Weights of a small GPT-style language model, trained from scratch on English Wikipedia: MLP 2048 SwiGLU, RMSNorm before each block.
MLP neurons of a small language model. Each row is named by its layer, matrix (down: output weights) and neuron, and shows model dimensions 80-207. Each number is 128 + 24 x the weight over its row's rms, rounded and kept within 0 to 255. Numbers have three digits each. A neuron's up and down rows have the sign that makes its largest values positive.
A block is one neuron, or neurons of one layer that tend to fire together. After each block is what it responds to, as a language model described it from the Wikipedia text at the highest values.

L3.down715:255105136087116103138142126128136123071115104109125138174130092112121091098128138146131128118076113150111130146144174121129155142102087069126122121142121152124130094114090148169088122062113108084164110133103097136073123109117086139120094139124156111089137125151174157175127151132132166154143126150108086107130108145123126142105114183105110135144128149086102122131127145124150095157111
L3.down1951:255107140131117117135125142144109114102134124124111133144114081117105130131109125139136076094125127114092151107162131150117111123112088102152116104109132142146110096107120143136101137078108113124131095127130089139109104123119123164104120136084148100109159137122145167162131154158124147127166108119076127114167139143106098147144098156114108161123120148106110133140124159123173121107117
Responds to: Country and place names

L5.down79:255105139124135108156138139096106131128148141121104088114126153142116083117146122126139127146128101117178102115159111130143089156114122134137092118078102125162092155125134122113138084140129130081126117145176118138098125109149171141093104111117096168113123187133132169135117166134142128135148120146120117141121071118138187136113146129096124156101101094115144127145098084148109093166120
L5.down395:137117144094121132118147135104131144150077144143120158144131129134143141136133103169113121138095115100084113133131145104113142127148127077122117133107152164142142122161104107099100121136145158129155114106116139159094160130128119149147117142114155098147151102111137097093137126163103147159127144150116134144131129099104147134114148119158160135103092127121127103103152134099132124156057
L5.down424:213099139107115113139122150119099154145090148140117108178123161134147119127124161119117147137170106183132112108146097139114137126102126126130133170148076121130154176113115139158159128112117141158119141105117124118104101118143090107112084133140143120136127119168142098084132143080114119127145117146160151151116100141104115109095115123147116116136116122139112137124108112123133137148117
L5.down690:255123128098179130111110132131135142112121169139173118161166128134153127138113128143140139100111121126159142123124138107114150142193085130132127134126133114147122144117135105116133132125102174141103109149146160142111150143158139146104114143106105132139121131101131140121164135096088125109112145104134121108107086123132145132170144126108097127095107144133135137141140129098124144105112
L5.down1218:193127156183075117080112114163156159095084143135125137117080115197152114128133133124096182116168138119092081147131122113108099134106137177114145152106125107110134137123106130102084132094141117146125193152141090116101113141156093116132087115132120110150138117132106118120085098130150140149120131174137125134127167147097139081102144128121133146139149147130125115092134149131157135121164
L5.down1426:000123094162147160123115102115100101147122130113125131090130084161179107137130079093111150162108127140121197109086134127138120167113160142072095148132127168125125146134138181155135172126111141099128143129131098090153137147137137143101114123134105142131107135127141156112121139103101173121163094158131138121107084109117166147160110136111081115142111117120113115116129142108136115098130
L5.down1687:243115127137130119093145128155138140132139148139147155094162135095126121095133101114109153131122097118131110134130124146097131156138119159129119164134099075134134168143098144110139130147159131163164152135131113156121147145162129130133121091138103130152154138134123149072119110132123122155126134108106119117141115114103163084086150149093119147105105111119128139130137146099114147113136
L5.down1707:231152094099166160124145077090127117132152121142107096111149107094103090142116115071113152170129100140149114123103156136133141131160136168116117130157160174121125129121094083127100138165116148150097146159146080108092142103154152115108117134138130086105134137114134120117124116097150093135081145154072122151115120114085123135106159116121122110151143083135126126149114167128129172161129
Responds to: Word pieces after parentheses

L5.down549:194134137135158127129117111116179164149123138144137090177107149158109110118110117131168117136137125104139168129155099132128100105099132120158126096142145105066129147141128127144143113092133141096139118137094137130099140135101105129103140110140118128147118137129131153115086128149146118109175136176140143110184116092150138119098149112131130094140077136136115170124133106075135157091113
L5.down1154:255118125139133132143119113126104121124085122148142120179141110126134122115111111132165104108101155073133129138103131159128116163142134124142089137135108152109127114084101139129157105127145091131117128135113101130113115103117103121105166150099128094105114112100132121161129158137095113122118134139115130127106145126107104137129111085109110118142124132158135101138152152110148152113150
L5.down1599:152087111077102089165148132121128099111111144167112129140108122158125102133129154178182135134132140088122164142156130133112113150167112172145134147157165144110131170106099121160146112145113166116111117140114134087146156175146125123167168147156135106166159150148145145138140122131110127103134106158102136141090150117128127138157145139111126136117127135144161105140188127120104145158148
L5.down1628:255114106120138135150139107159142139121079162127115119177145162133141124118131157096129109136118178103104141100138114148100091137143139130107132116135146084088142143097104127154151118140146150101121118129124130127104149104124162134144161102128137120139156101155158170150143083131124142108142142135141119134090142079144133114132150090126124141096129159159131100143135174153093132124124
L5.down1778:246126095111103091155149146109127099135109160142126096158125079145120122137086102158182120085138146085130160117155151132164131154178129139135101125144143127116132146102116152119139093129131162125144134118154101165123136097127108123122175125132130116138150086120114168138128131103119111125136142110137130148117107121152104129140153132165129150107119161164158108127145164155100125141165
L5.down1795:127120083116116117149118118158178139142110143166117170107114094124132137153069134083103135111130135143121110113138142126111128150124146127136093113105139137132137143158162137135120095117121110114143164094112111119167114119157153120114158117149141136116158116128157128127131100114174125150173146090149102131113102121176102139084150131141157118106122142144125122131134107129090142158091
L5.down1815:255150136098126122121146120128122127148095153145138159173101157153112122137088141072144130113122172145162151124143132137106109094145117145152110111134101118076118106116134083133127127157103172144124103140163117141132142088117157139125106154184090131107124116178114176156155141094121144126116137142178130098104129114139122119134118162126114160146143171119110140162113098107142149145092
L5.down1965:197139138113136061117110111109134095127128146104072091154181177129089135172107127066112112141175115112140141110149151144117088139134133151141120144176119101089091149118129108114171179145112121108142133125163129126128126131134111114076137123145122136148102121111104131108164102151138098112182106102124125127112114096126130097133120140137139126093095165127134135145120102158114087111157
Responds to: Natural element nouns

L5.down441:165116103107154136115126116109071146131133120125147107098126151082097124106135134115126147119164121128129124117089099158092125111104135123108125146132111141166072148139106148112130102066171109080175184112081123187166149084156129124146126131099091129121125129130112174140158150107163139086075096122112148155142129148118114050137116092098115101111189123131111127139145124113095122146137
L5.down457:217093117079093141148124110116080105127154110112123175130135102160149094100091153108126093142139114123124145111150173170163103142128125114140083112075104158121127132093138163116140126118132170135148131082121093137114157117162139202122131112080087146097143152133105147144119104116154111093101124115109124133171125151127154126127155151119105090096174120154138130088135139125107131147107
L5.down779:193133118125108147135116131070093140108122141107107092112125135130135091130136126126143107193107129084123161115146118136117093096090138150124104103121124120111112171117140108154143145106121148105142134169124122114103122122174090099090159112145172139166120098125160128102194101099122140113108085129127084158134140120103101142087154125133153129103091106122088143120139123165154080105097
L5.down809:193168152109106099079103095107158128155129089110140157196125138133089132177115123102130130143114137130110115130156145136143134137104138130148124126134126112127155093118125155113116141141136128131140118106138143134092126123101112143112126087095144198081130135105139137175120149131119160120123126058141098167162151109105136124136080187152121140121166165098115112090132113146122141148120
L5.down1385:255137161115101137095179154179095133087073127119164095108098163116128113084130141142123088130141142092100134137088151122118133143091158134131105121114138137124073179118094086156152140103070171121142127127147112087141107133169119148102094115129138113165136133125124131169102132131079126149165134121125126168124096139125133133114106180120139140088076146134139120155116158134121110127126
L5.down1402:147135140115105161127120154105134136122136112120093152086139132108097155106120126100137108122138120147132153143125150150110096134126103144134107103133149121115147104178141167096137108179127137098150140076139093145103088166132149138095159147110144129123131081132109175159140125170061140132130148153082133143169130176083141118161105193155088161086105120094095140137155091108176110148136
L5.down1411:255107149109098159150126149136101129083076114127146106147118086135113157146111106129153137129111137116113124145119108084104117142135136117163091151097141128166145144125131121151128103156137146115109104124104148136128073150148097141143095131104077113175117112117119079108141091115136092178141112142142111131144101160143134143112094167125150142092098131131109176173106122116141122131134
L5.down1631:255144130095103152133137128127090140134143145134109115190094071116074123128111138136133098124155180124059136137103127110114131128126102114136112116143172149159149129115135140161116109140138147115200087097118116141106101145154117181146117109141084172111155135103144121121124113160127125096136104130145115155137104155133163125155122171148140147087091132119104142166145134081169121101066
Responds to: Place-name word parts

L6.down884:190166116128143143149167150166165131142103146163146184080116114064092098114106136131149138146122174118144135130108167112147111053157159157152096108119136092144130100150117109138109158132174127141131158097163114075137143106145105119180150137113172114159092149123146125165156121109121162129150094145111167122150124156105129154127139133133149103130128153140125114186115140125086121147181
L6.down1539:255102126123130146128126121122110139114141140120121138107119143117097150122136121164108078147145128151109165121108083121149140123164143129130136133107130140151150161134108122153136155157085115140103142151120164100154110095130107126128101126142097128156168190155124080127119096106158106150059146115139139124118145117143112123145145109170135119125109140129213155116098128118127104175136
L6.down1853:239117151139103139137100105152112166139118151109140112146121154143135103156108080115103151125143151162137136136156078156096116097102149152133108150097135109121138161101122126157137147144099139146130114151099151133106158161129143148134099109138160114121153124146121130168084082127123116132118145125144140144142096112149123126169123141171146149129121121149172136134090156150121127199137
L6.down1932:220133147131122154116170119119142127128083116123129130055121133152124140125142095156138121138120191142166128125081113077125130138157159144178137105114108074128105148096136137103108139129163124163138137121137122080135148105120147117147171095153119141093122162126108156168118109129174154123117122101094129123106103110165051130141139137182106134130137110089092133098137113117116141161183
Responds to: Sentence-opening determiners

L3.down1036:224111164151118097144116131132109158138066150122145141088129133114077197142125128148124121110149130167088107145125119147163122119126166151119119165116120103128143153104125109116129113130152118161096114146115158127101149169114107155117114142164115105100103179122176113135123118118118130134116170123163097127135133132138151180113120155165136120146120144112108137113096179116135133169165
L3.down1508:073133152129120112134122151116127150110162123135124128125099121094073153100144110129093180171109134157158149145134117113146139123140157169159106132100170112105138113126129110114163177129136145105110133106122131126094121127137105104109112117130118124155107112077128120134131111110126117121107153121146147150121128158116147107122155103159118140164109138151120120126081146125132115123146
Responds to: Distributive quantifiers at sentence start

L6.down339:129112113131131150140151153133133092123142125094138127175126105148164131127117089070109116143118158115082088142119153101156136120127098108144127152080162124136113195132110121117163095096099102132130136125112127126149137142137144122166117121127095150099179118160086127137155172124164138157119143141123173189108158140126142112102133118151090144128156146137154138147107116103102133119102
L6.down1416:255117104146149139132141137148128138121074134126097143181133143116150092172148112110158126113119096141126139156131161104104127138139095146107106158123103166137152142177134179148148106127155121145136141133119120196136133107155156162128124137158113126109137157143163126139112114111093111138148126159142137165105158141149133099144136127093136158082144093166145126150139128110123152124156
L6.down1535:121096096101143135126124110116143142157143174138145132115119158157139114139146124186081140108110126190139139151118157146142130132126124079116141147150163110123157139103115134113132156126110116133133086132113117138105130134103121125077119126126111107164155109138210104154106164158114155117131115102181141144106109131088148109140105186127134103152112129116134128170115107135154139135152
L6.down1972:179083100124101127133087135163152118123162143167167153175133137143158166135090147100137124138119137098156123084175107150124145107140142107132135097139180182147150132145148141121097124134119166124098102132101112113102137109164137110145131124118115132101128091097118120112144126134137154133154117134159139098096155164156106102158154114157138117142136153163135096136119139083096169122127
Responds to: Water and word-starting fragments

L3.down184:255085149131099098140126119119123148098052146128162128117136131123128144145113154099148179117171159089107168083142156129149144135137139125138156139149133118161125143152121133157137112117149139090140125146145157152155098157166138124093167137127136109140124122109090149138153120114127120127142152148097120132109087105138144124150153109112112150125131146139170086153099108140138158170121
L3.down1518:140097109132133127134134147128127124124119114159147102151146162108102102154099153092173131122133141113103203062147109152106147127175126109149133091147135168113128156126133134136120056143128100134097142106143113104123157093123158151106140113130122118114133103113109162181161116086089125101160137157099117156101125110126127155170120121124120118143146148130130066137119160122115116135103
Responds to: Concrete substance nouns

L3.down327:255113135150150113128122145134177139115104113100118134151116155138144125117149141125136159163124138138124139129102149134105160129123136122158126040122148192148137185155129099162145155167092126135143156091154155160127125136109145139177116111141131182125134139141166094137063150116124128157101129126102141140145126141117110135151091118134113134161110130132119146092138136086089161119111
L3.down1565:255121146143140124103150115122186121120061124126110147111104149141125097120112139130171155118136165115109148130123184111144140087113128146170117095134176169083112188112138088129180131149104095121110155136130141122104118103087147159138139117133113133119154095158120108121101150149119138094117111120131121105131147105124132121154118131104121118143122120152112138145114114128059137110137
Responds to: Possession and motion verbs

L3.down294:255130122116125116136110154142138102157073141150154147147116138121155136123100120108145156115131116140140107109140103154120137150129088138145124163096143112124126169184149126158155112128099125134128147122118115106156124132140139131130117086129129129151130130134132138107117153115104108135144106147143185109109110121083135116128142159110103135136152099147122135119150145115148143138129
L3.down2025:195121142098104101127107173136172108110059113104147145037120143131163135140088166114161141143106123132151125075124139127154131162155129117101173151088144095129129159152120127139164186123124121118134132132134144104135126170124143108134120115141149118170097137125137167113114162097096112126143127122147162134126122115116106129149126127124122103147116105145100127128107161132117122122113
Responds to: Plural-looking word endings

L5.down70:255129153107119137141109096138102129141092130127118129212085079092113125100113114138110171168137164136106113148126149129134153144121145138138119145141136139079143147111136120132158179139090154144132114149127136098149124117123128122116127117081145127080164155143129081110166111102118110150167137123094141118128109115157122121097134108107100135160137116115128128165103094176111134117118
L5.down184:255107120121158132120113092134157127151104097096112154126130154118124105170136143157146124108119126173130164117143140108128145102114125135141149066155173149127093141122163111139130129161129114108156125121105127112156075115125175129128119113152147115098130161164143120114130143150094115119155142117095135152173141132100129131126132158103139112149115101115102132152117109133090143130092
L5.down376:056123093086098143104134163163152130118116119117136091090143134117144134142072153122178094118172170119176163136160110137148126126131129131118134128162123089124143103127108102142112141142134104155146140166175105103123105134137102127109137130175143131151143147162099132162135114087154138115117152099155120102147123107146101145169112131153071068122107127107101154138107132124085126160121
L5.down518:160117171111150125122139135112113124152091159141133127137093113124149133107105129108170118119129145160156129112110141129140153150132132121100131140131169135145103122094117156132120177145152151068125124118160143139122123123132117129125109122095136139146111122083094158201113112129118168136140115135143127126134124120143138066134095135158148072105113137145158109182127083162137116116140
L5.down609:068163104130170125129133121109146131102149127108112119163111122097118126131112134132146123150134100128172093175123158165139106132105190130115093093121124153117120125090146114077124140158103133120118109098140114114154147167131086081103113087080135096143186119162055102132135107124127095142096115133144157106111139138159131125101072089148155129104127122159112097120149101133135131098130
L5.down692:255124112182117160099132133140128162141107141121105131156151123138104120128118115118120112135196139167142150111128149143124156134173088131089129135133127091129139159127135150102120120101136168124115142131130121139085156098154109153124135164143150108134128139113143129137107143106144100151143128183129097153103136110129109141059103152141139084108079134133129167141118120127167179117132
L5.down1226:197131119151147123135118120120148137126103101130129104115112137139140099101099134151144093131120138132129152151114148131087135104090149134136140089167139120132173135087149060141141144132126116111131142094122125121136110113101150143137101091123132137131128129148089138101140135121153089102154144110111178166145127122099103145093120134106138105130121130074104108129156124104102139090066
L5.down1325:255117094136124120112145105131152136096130099126107126195129143123112152110097133080101072100149116121135136121126119169139131116118174156161120152119123119099118132109123140109127133148127129160151134104129096112134150113119152091129126143085118137148154138161142133138129159105119115161135099095134110122149141115124105151089124125115152082107162128111138128124093106092113136146143
Responds to: Christ- name starts, take/get verbs

L3.down488:255160128103107145147138127131138107134095142156127153255122130137133122107134152101138133109163119099128142143106123106139122145121159126136127126134117147132102140162123161151140162130137138135146113127139127129125136111150129164126141132107098133145133128123114106159115131119133107122120162135141130150138126108132105138140126116124129151097131107162146135131105132132165129132119
L3.down1476:235128146120140143145115162111112113116140121117161104209137119131151115147080130121180102113146117096089119151119134098126137134147137126123120105104112177156107125128123114122131153094142150139149139101119118142120101129126121168121111139150150130171127148147147107126134113165137110113124098137150122121119168100125105155162154142154118156124118158133132162127169163162148091172122
Responds to: Word-initial fragments

L6.down714:255095165147148154116118138174148115118110124115126140172115124099139145083136157128099115154171135164167128142124166135107102154153116156110132124151147150120136136156125105109143106151150136108158126101143133117122163105144101140147101131116113138101160117125126125139118123132157092140118159129150135145114156122142132087127160095142114123123120126144133116130098108167149119141131
L6.down1110:253081134121121120128121165144120135122134162104136079087101151103122143107107155151120120143110129103114161114147127134153117077138133148105117130133139175129147115082116113121125133124163115147125095144129150124161142112154120130154159105123120124176173124124092084147117115144132123136169140163118127143119068120160121141116138157114132146092116164124177132130129116135129118127155
L6.down1517:255114129175136134115131127096126127131093164097125143243122102119117118132110117135137097157159121125103118129109158164088118175136101170148101161144130132136111160152106153118153116127138131089113089138159153102130155074147134179104135162125128138170125142145164132122110146115115118109098112125126131126131110129142125134140131114126181107090102141127139109150183113132124123122115
L6.down1721:241119101143170159119133185094163119156082127117096109059101123132101133119130140130159148125127097092140162138140081130116116111114137121129139155116116132117144123145108129126112138099140090138124122109131102148089132123134088116129168137154143141137105136167156122161116145118134115124121118120095131100123125117129126123146098080154140073109085102121124104122133116085109140135198
Responds to: Christ- and God tokens

L6.down182:255147116110124131134092151146130128130103127154166120107129135146158091106110116110141151122136098160146113118144104109108143155107111112146115160096126062134120150194141122142127124134123095137141161148099139109144113102108123141114096150110111106160109100162119104102109141081115095130114111125145175147127110118093127098129133166138116140117129118164096156130107141122159123119155
L6.down984:118155127109157098123116133111137112119110133103144156098151154120132102108134133095149152096131107154135121137102112082128154120137094157138100160097151147122156177129131136138144159096116121107121125124118120117098147055147125127108116120151146110169124149128195154141119162140146088183153112141116136117135075112082115083140123129151131109163117100179110148131116099127136119095139
L6.down1015:073133133127189141085124115120089128131141103162153146101138126173119081086095133151134102106171126118147138078086135138142115166125101133133125128152157103121109178104106107105084145080116131156137105075111102124121137125095133112127178110141168131101121127116124104135162125124162153118089136137106113163096137138104140083125161138084124165132127123168092129162108129126089119136097
L6.down1102:118169137160160074092107122160129097120104114134136110130125161155142064121087121103144138139131120090123132110117128104174088157082124120104120123138148146108140126193076148144167165078122117119142143128115127102136098092133095170104124152122151094143128151152124156082129139114116139126112165153124120127091115202108096158132137177157138123096164115149111141138144141127133135137107
Responds to: Mid-name s-ending fragments

L3.down285:255115151118118144141130099106080138147091152150148122151085123112123129104139126127113154129162150150147121095117145105089109136109144110112149085117122161152134121095129145108146125135150131118098118124118135154129083163135102156124139117116095133106128073138103143136111139157078124135095122146141112135136107112116134144115125122105134130124120116149158113145146136137159130099105
L3.down951:152163150083079129141123102129126133090128141134114160177111129111081150146103166141113156135126153108138156111110157168126131141117076132126133124143104097118145115155069105150089150146117121122115098165131078095112115115126151119137134133097084129125114119120139114110131130145148121125139165101129093129079132118130148154115135116145093152184101118129181149166152153105133099144140
Responds to: Numbers in table cells

L6.down13:000135123099090085118131123134119124100087134132129130088113144182117099128092099149099148125141124149120104126096108106121131119128084090114075095139169131124135126131109123121138182136113166106129118091144135088085139122131105149128129173134092155126132114104168072114110119127115108112144135172161171172124171125080088115113152173177133120151095122150121153116147143101115141092091
L6.down565:253142131142057145114125156143114143110100125136147119161118141140135134114127175121104157119079124143134155107142113071114124177131174124136128139130146128109159122096136126098173137138120125173101123134124102111173131134119118089132143103125129112148175104125155179141156101162129061119116137114122129140088085154140173106114131130152124105119115106136147130121099164122083142117126
L6.down1499:137105164149093120168130100106107120098091117165075108129178103162117132117105096128098169107138142134130109119125157154129111136099145117161157121157128129170108104128110104122175116115119162100144144176089134151095108124131089116108141098126115108142141125083166112141134127147161119102125114121179118132121125129147131156094149096171145108116193130140141099117184084125140148121078
L6.down1910:255129120124105152114143134128096129153118147160138119226091115146139135114108121144109159103117141148100120122126155145092132138114162148144118136122148149128120088138126097117154126123124133116114164125093142113134104160133069122125153123094127133123158097125140144143124109101153109109103124143138150151112171100110139111117116108136133123118164105121166076087136131101094121058115
Responds to: Number tokens in tables

L6.down1117:255126106131171152112119084136110127112101112128117130129160107142142095126139137096149122111114134105118124152114154142127139106134079167154121122126127117143095108107106120130099119129103117106123131093155153174141147096089106102096139114114121165133084110155130103130157160123134111131141158152118089155142130149117120104095156147143096106138138089124100123146137154127105104132089
L6.down1297:255141112186144127131140117147174114159094144092129123121126141108117132130146136103127137120129128119116131116086103137137132118123163158113148094125144135149133176126148114142159146118132144116094077110140106159165144108101149150094106115120079137136095141137156130114137111082095122084101106122087160130111134131123123145153150158144096108104108120140104150090137150126097161120109
L6.down1367:175126085157129127127150126116138130143111120112104080114117146166119144126146153158116141132097106127121179085085122137122130112166105129113151073110153128115089130166106138129149082107128145120125087121138119127160128142154094132112154131132069188130121125145140147127123077107111118139135151178129116141127156128127145143153124117163160122144113120163136112116100133116043129127120
L6.down1757:220141119155101098123142100125194110150142124141142109086124131091084159131148112141141134135118138121091143094106168138140125123150158148142174132120137131140117160100127079093109116115126141154162106149134093120163157115093145115112155136156081162130142134140170134080141124143115146121108114131078155156148151141130119098120150132119136113135150093129112142168134124128116085114082
Responds to: Building and making verbs

L5.down39:130137134116146119080156117143152105164093147123140140113121144131137099112153165105161130123138170096118164106135116123146115113142117147133140142118174131154111139114143131138161079103129119129086143091123140150187142135113132118122121154170127134125148129160162111092165129132124142082125101134103159147139131123154137125136106119108092102075155122148084124123161116098121109116132
L5.down107:146152150111116114141107142124145105156132108107102139118126125156192157147143175100138121157110141123129085125147134124163115133077101107162133141095129158095133123171166123154146102122133134116193179131134132149104160124128114151137112123124064093128091111141144129130128164169149154104120133143129136116149153143121092129136129142112117107125105111130118166105128113139146125132128
L5.down165:128124122131109148153144135139132104136135197106123120111152183092136107126161185135126148125160112105134185144125081156125133117133109109127133185128151082160134162130140151134154108157158123157121133127135095208141141100123159150102154147154088131149119120151118162108146152121100141111099111099127083146108101139125150142154117160152122123103153127124133160147144126082078136116117
L5.down442:202152117141100150149128126147127124134082162103187136209133101125148160125119124091131140116127146144141147129107124150123097160116158192099101112155119166126101130116121101131146169144124146174131071135143121142121089131108130158140133115111118158122142179144115120117112092124175092124108109174183111111110136153134085099144144120129136135102114113167109163130091145134125104141166
L5.down1010:079127129172129149142087127111197114106123119104109152228091138135125160140131164141136142139169115156107151115134139124113095119137134104130161115117146174133158136142148121140153200122144156149108081127126142125146148132073106126109105166174116130155120130160117145115113130098130153076101109185107153129112146134163094120161129136143104115160120112122119127126131145117064104163147
L5.down1081:223105131100095160129145155128145140101121117123157175153099138109128134126131096139171143129129138105130126147156141118109132162140129188174114108119154136123102131137143114130141088090161149128130100141107114119141153108131137128118139124150103115151134122175082106098147063100137119106103095187113134162132126131127127132105136132132109185130114144085131117181123190118097108146143
L5.down1143:255143143122107163149144099074142108133078134135133126255152124154165120097083126144130148145127129099094149140102103151139121124107142174121109115117099140110149146158121115154146139137127159176094105132141126141104121098135131158123135133121122181140163154107137117144146109118141129101136168125142130132125169083074133180164133104124094135131133120159120128143143161111141128151123
L5.down1457:142115081127171175163124085133131085109150089103146146200111092122117141088112114136107136101139117153085107144098094090124108150127168153139119111118106149129142152144112097208130149147143170131145104134117099135156098182118120132147128068113128120105123164134114147153136165134105132143092081128135099142104132132099093166102168117119113117091149095142165179116156104157102123102133
Responds to: Word-opening stem pieces

L5.down65:255119139129144129139109120130127121154061159141136123056081124124087133124124120088130138111146132150094132096113082150157140106086143128112130130145142104147178160096132091121137168139134136121122132148122140121114127137093140150095114140187126131081091160148164095154114148156148126144120117110112152123164135145134161150116124137134141126111135128137105148119118148093131129163145
L5.down972:255142089122134097138107120130114043149011163120123129114108119121129119198127187179113170133127137143119163122145088139119129124121163131104144116130146112117134156107131132156137141133117112091159144130114125133125085124090147110103141149160135120080133144124149118130113149170139127103130097070094155149163147112112104135097135146122132142162130099151117140137154165081154130154114
L5.down1085:221149199154144108159090165113111175125123142104139125092103114107121161164083104129120123100153151165107085151118119126121156116127108166174096169085115070151162158097112116134145117135133098163116077107075147138078142121115117129082124125123116100095151159131149114156136123121151140144121163162142136148152115144164116104109133117169139138106116142122125164088100187101114157144108
L5.down1202:255118157086099174100145155110138120141086133109133114146119129107097125142096133122116121138172130145120162114146125102129145170093156131159115088148105103138125143089114127098148099118148119138155134119153120147141130144119084143114140083114118118138076150118114118121145138137106134142169178129098134090123138103134116107112107123196136131121151116186173171156161156119130124151175
L5.down1419:137059148106143104169137154160127134170096130110133122150084153098186132129102107111128121114111096143171180114125105092176126132142150110146118107146121149111110128133126163117149114111130103149135140106147135121112100161085104107109109123141177081120096166140116087137153216158107144125126145107098145133145146108118094164114124118119106158135164140139086118117135159108167116138148
L5.down1467:092160125122128134112095128136126163108160146167117102155156156123128092133131121100146149128169160108159097120096096140147087133097138144156116139104124117103175113090111079102128139096063090132153159171119122131127179150098102147167147128105152100146102159183159118113166090117141109136122073167146100133112138174113103105107172121157127121143122125116089159112139103140086134114097
L5.down1534:255142123107106106123101138105078149152092115155185104186127140131100169115126097148126107149138138117085105152124130120138125108130120151123118131137139138128141132135173161131155116112133133127112097085100107157114148148113128145109153132138111132083132104122167109155124116160138124121149133130130116163124155125173133167131104133168197129118114136114109152126100133116078129108137
L5.down2034:255115132173142155156139100119123124107132141134083098115117103116138156133102099145139151171122129113117155143105094161158109136105107142111139131142164120152136125101121105116117133159157120150133106118121065134120126165162161140097155135082130113135133129117154138151092138148120102173139101116110141139130141146130115095092123119119125186105094156153110106100131131099163102105128
Responds to: Quantifiers and modal auxiliaries

L6.down114:242145124116124116138126154145092113080108133139182096131167147128131159126106116153166131116099106091118103134125111098101127145149092126144100162081116075078123105139171121189137093111128110136100111098057147107118122102140102142136120157113116164167133107110123114114112131151147125127130133154127163083104139088166106106170117110103121114109102124112149133161157137143154110136129
L6.down282:134108118124117136132130170152135134093075127115105103127121105154160161125094121133112129100074151114102099104124123097166151118136140104153151179149121164102140117067105088121094128152113149207144159118144167124089176170133110117144152106167135105070138115151106101086139101105150140207117138115125098130112133132103128126103123118142108162138139130123114101135137135115166127149137
L6.down634:255082143140142128150128141106087129096111115106144129195129078141109138127106113098145138113083119088121120129134103121088118101163156120150150157102143116113143148123132117136146139113168092157134133080081154118135109150098130130143123119091142122169138140139144087114122102147142151117110129137132140178138110146112123129129116126142124100098131140128135094188146130132135124182135
L6.down639:255158143146141141091127154112098156084092120108139106115144141124093146146102097116121071191128127072105156109172138137141148141111137117085126129094143142134096120128114130115123137082155127139111104144107165107173090137146117152099138139091106096157104147121120056120121096112181106086105095141120128132130120151102091131095165123137139101115126123191173138194104103083152132093089
Responds to: Compass-direction place words

L5.down31:029148149155090092154121114082162170112111114163145132111138115126153117148135155142111113134107088115122099156166126085123164124148120148151141144120125151097106095126115114104121152123140119163119130147108137136106128129117129150124147154120112122140154148122098123117107065102094122107137143095124120118125144147171110133187146154133127131145140125105154152132114085166140109141143
L5.down380:255142140129122116134102105130130140114095143152093136170125151146142116134140119115134119124135133079129100143146147146146109166121115122163123111094106134141135096114116116117140123122142108087124105150094111098144137116115122131104100164100093127169125115123103113132124109142120131128134124116141103123121128143113101126151113152143164109133123137124151130104133108110123141102154
L5.down763:071140137127114170141162144142150114129097110150157164139127115142119116101201089144109113135119120140136102139121124142139141160143155163143116149120130130103165087117165111156141132110130142120099131167102111113177088124157143096127135101105121086138147103142099149137131121115165119141148128174162136128152130145116141099119123172109146142112137110172142122104133117146144158103171
L5.down790:026120139136083144104164117145125175103145089134129139077148153103121096140125166195137108128147080093203140166088085088145144132116145129127119150111158091169148091152107129150120101166178156110096151097131142147134193150120141141139102102169126121163138103120136120093151104126151093144148141085148145157095163139089139106125148091109143152133135096121173092109095147164099161150129
L5.down995:194168154141079097167137156121106124107133144127126114121088165113132154115121068122087117141118128122108170163150134116156143141117153128161157140125085171093119149109154126123155151103054122093102109153106123077098126136110122151123128147090118103150139144081165150121136106106099108110139124137131159127111147144169150147087125128136146109141143101142185111114099145142140146086135
L5.down1066:148139138151129135133159104135096108117119155123147125145137146146148113082198105177153112140133136114129119156093110116152138128132156101173114153118123119152139168101154166134137134161136134122129089101130080118126103123122121124119146153131081140123143139115162118148137150094106118149093097118106112130117125073169085131120137126126120162101126163142159102172150144125093139144111
L5.down1528:195121109135082134119105079130103165154132120111111153165151164119115122120171148125124114101121137134149130167120140120152127126102166162156116138146094109105101109131127100118153100153122143116101142145155103151138135124126127087086090103108144091120149130083143110142135127117156110093133132140120080160123136160108160137127130135196154118163151140125171123126127099119069143104119
L5.down1832:118103103159127089141125107132130169131192106137130121137114161204151156124107126156146126094090141144126146136117143127105167150138128152138131105104141137125165111120180132142149120139122123141149144111094089104150072114152125115132153129125130145097142091140164100127098117118112115126125130117145136134151127110119110129151095126100126106150134140126142119141126131129119135128094
Responds to: Numbers 18 and 19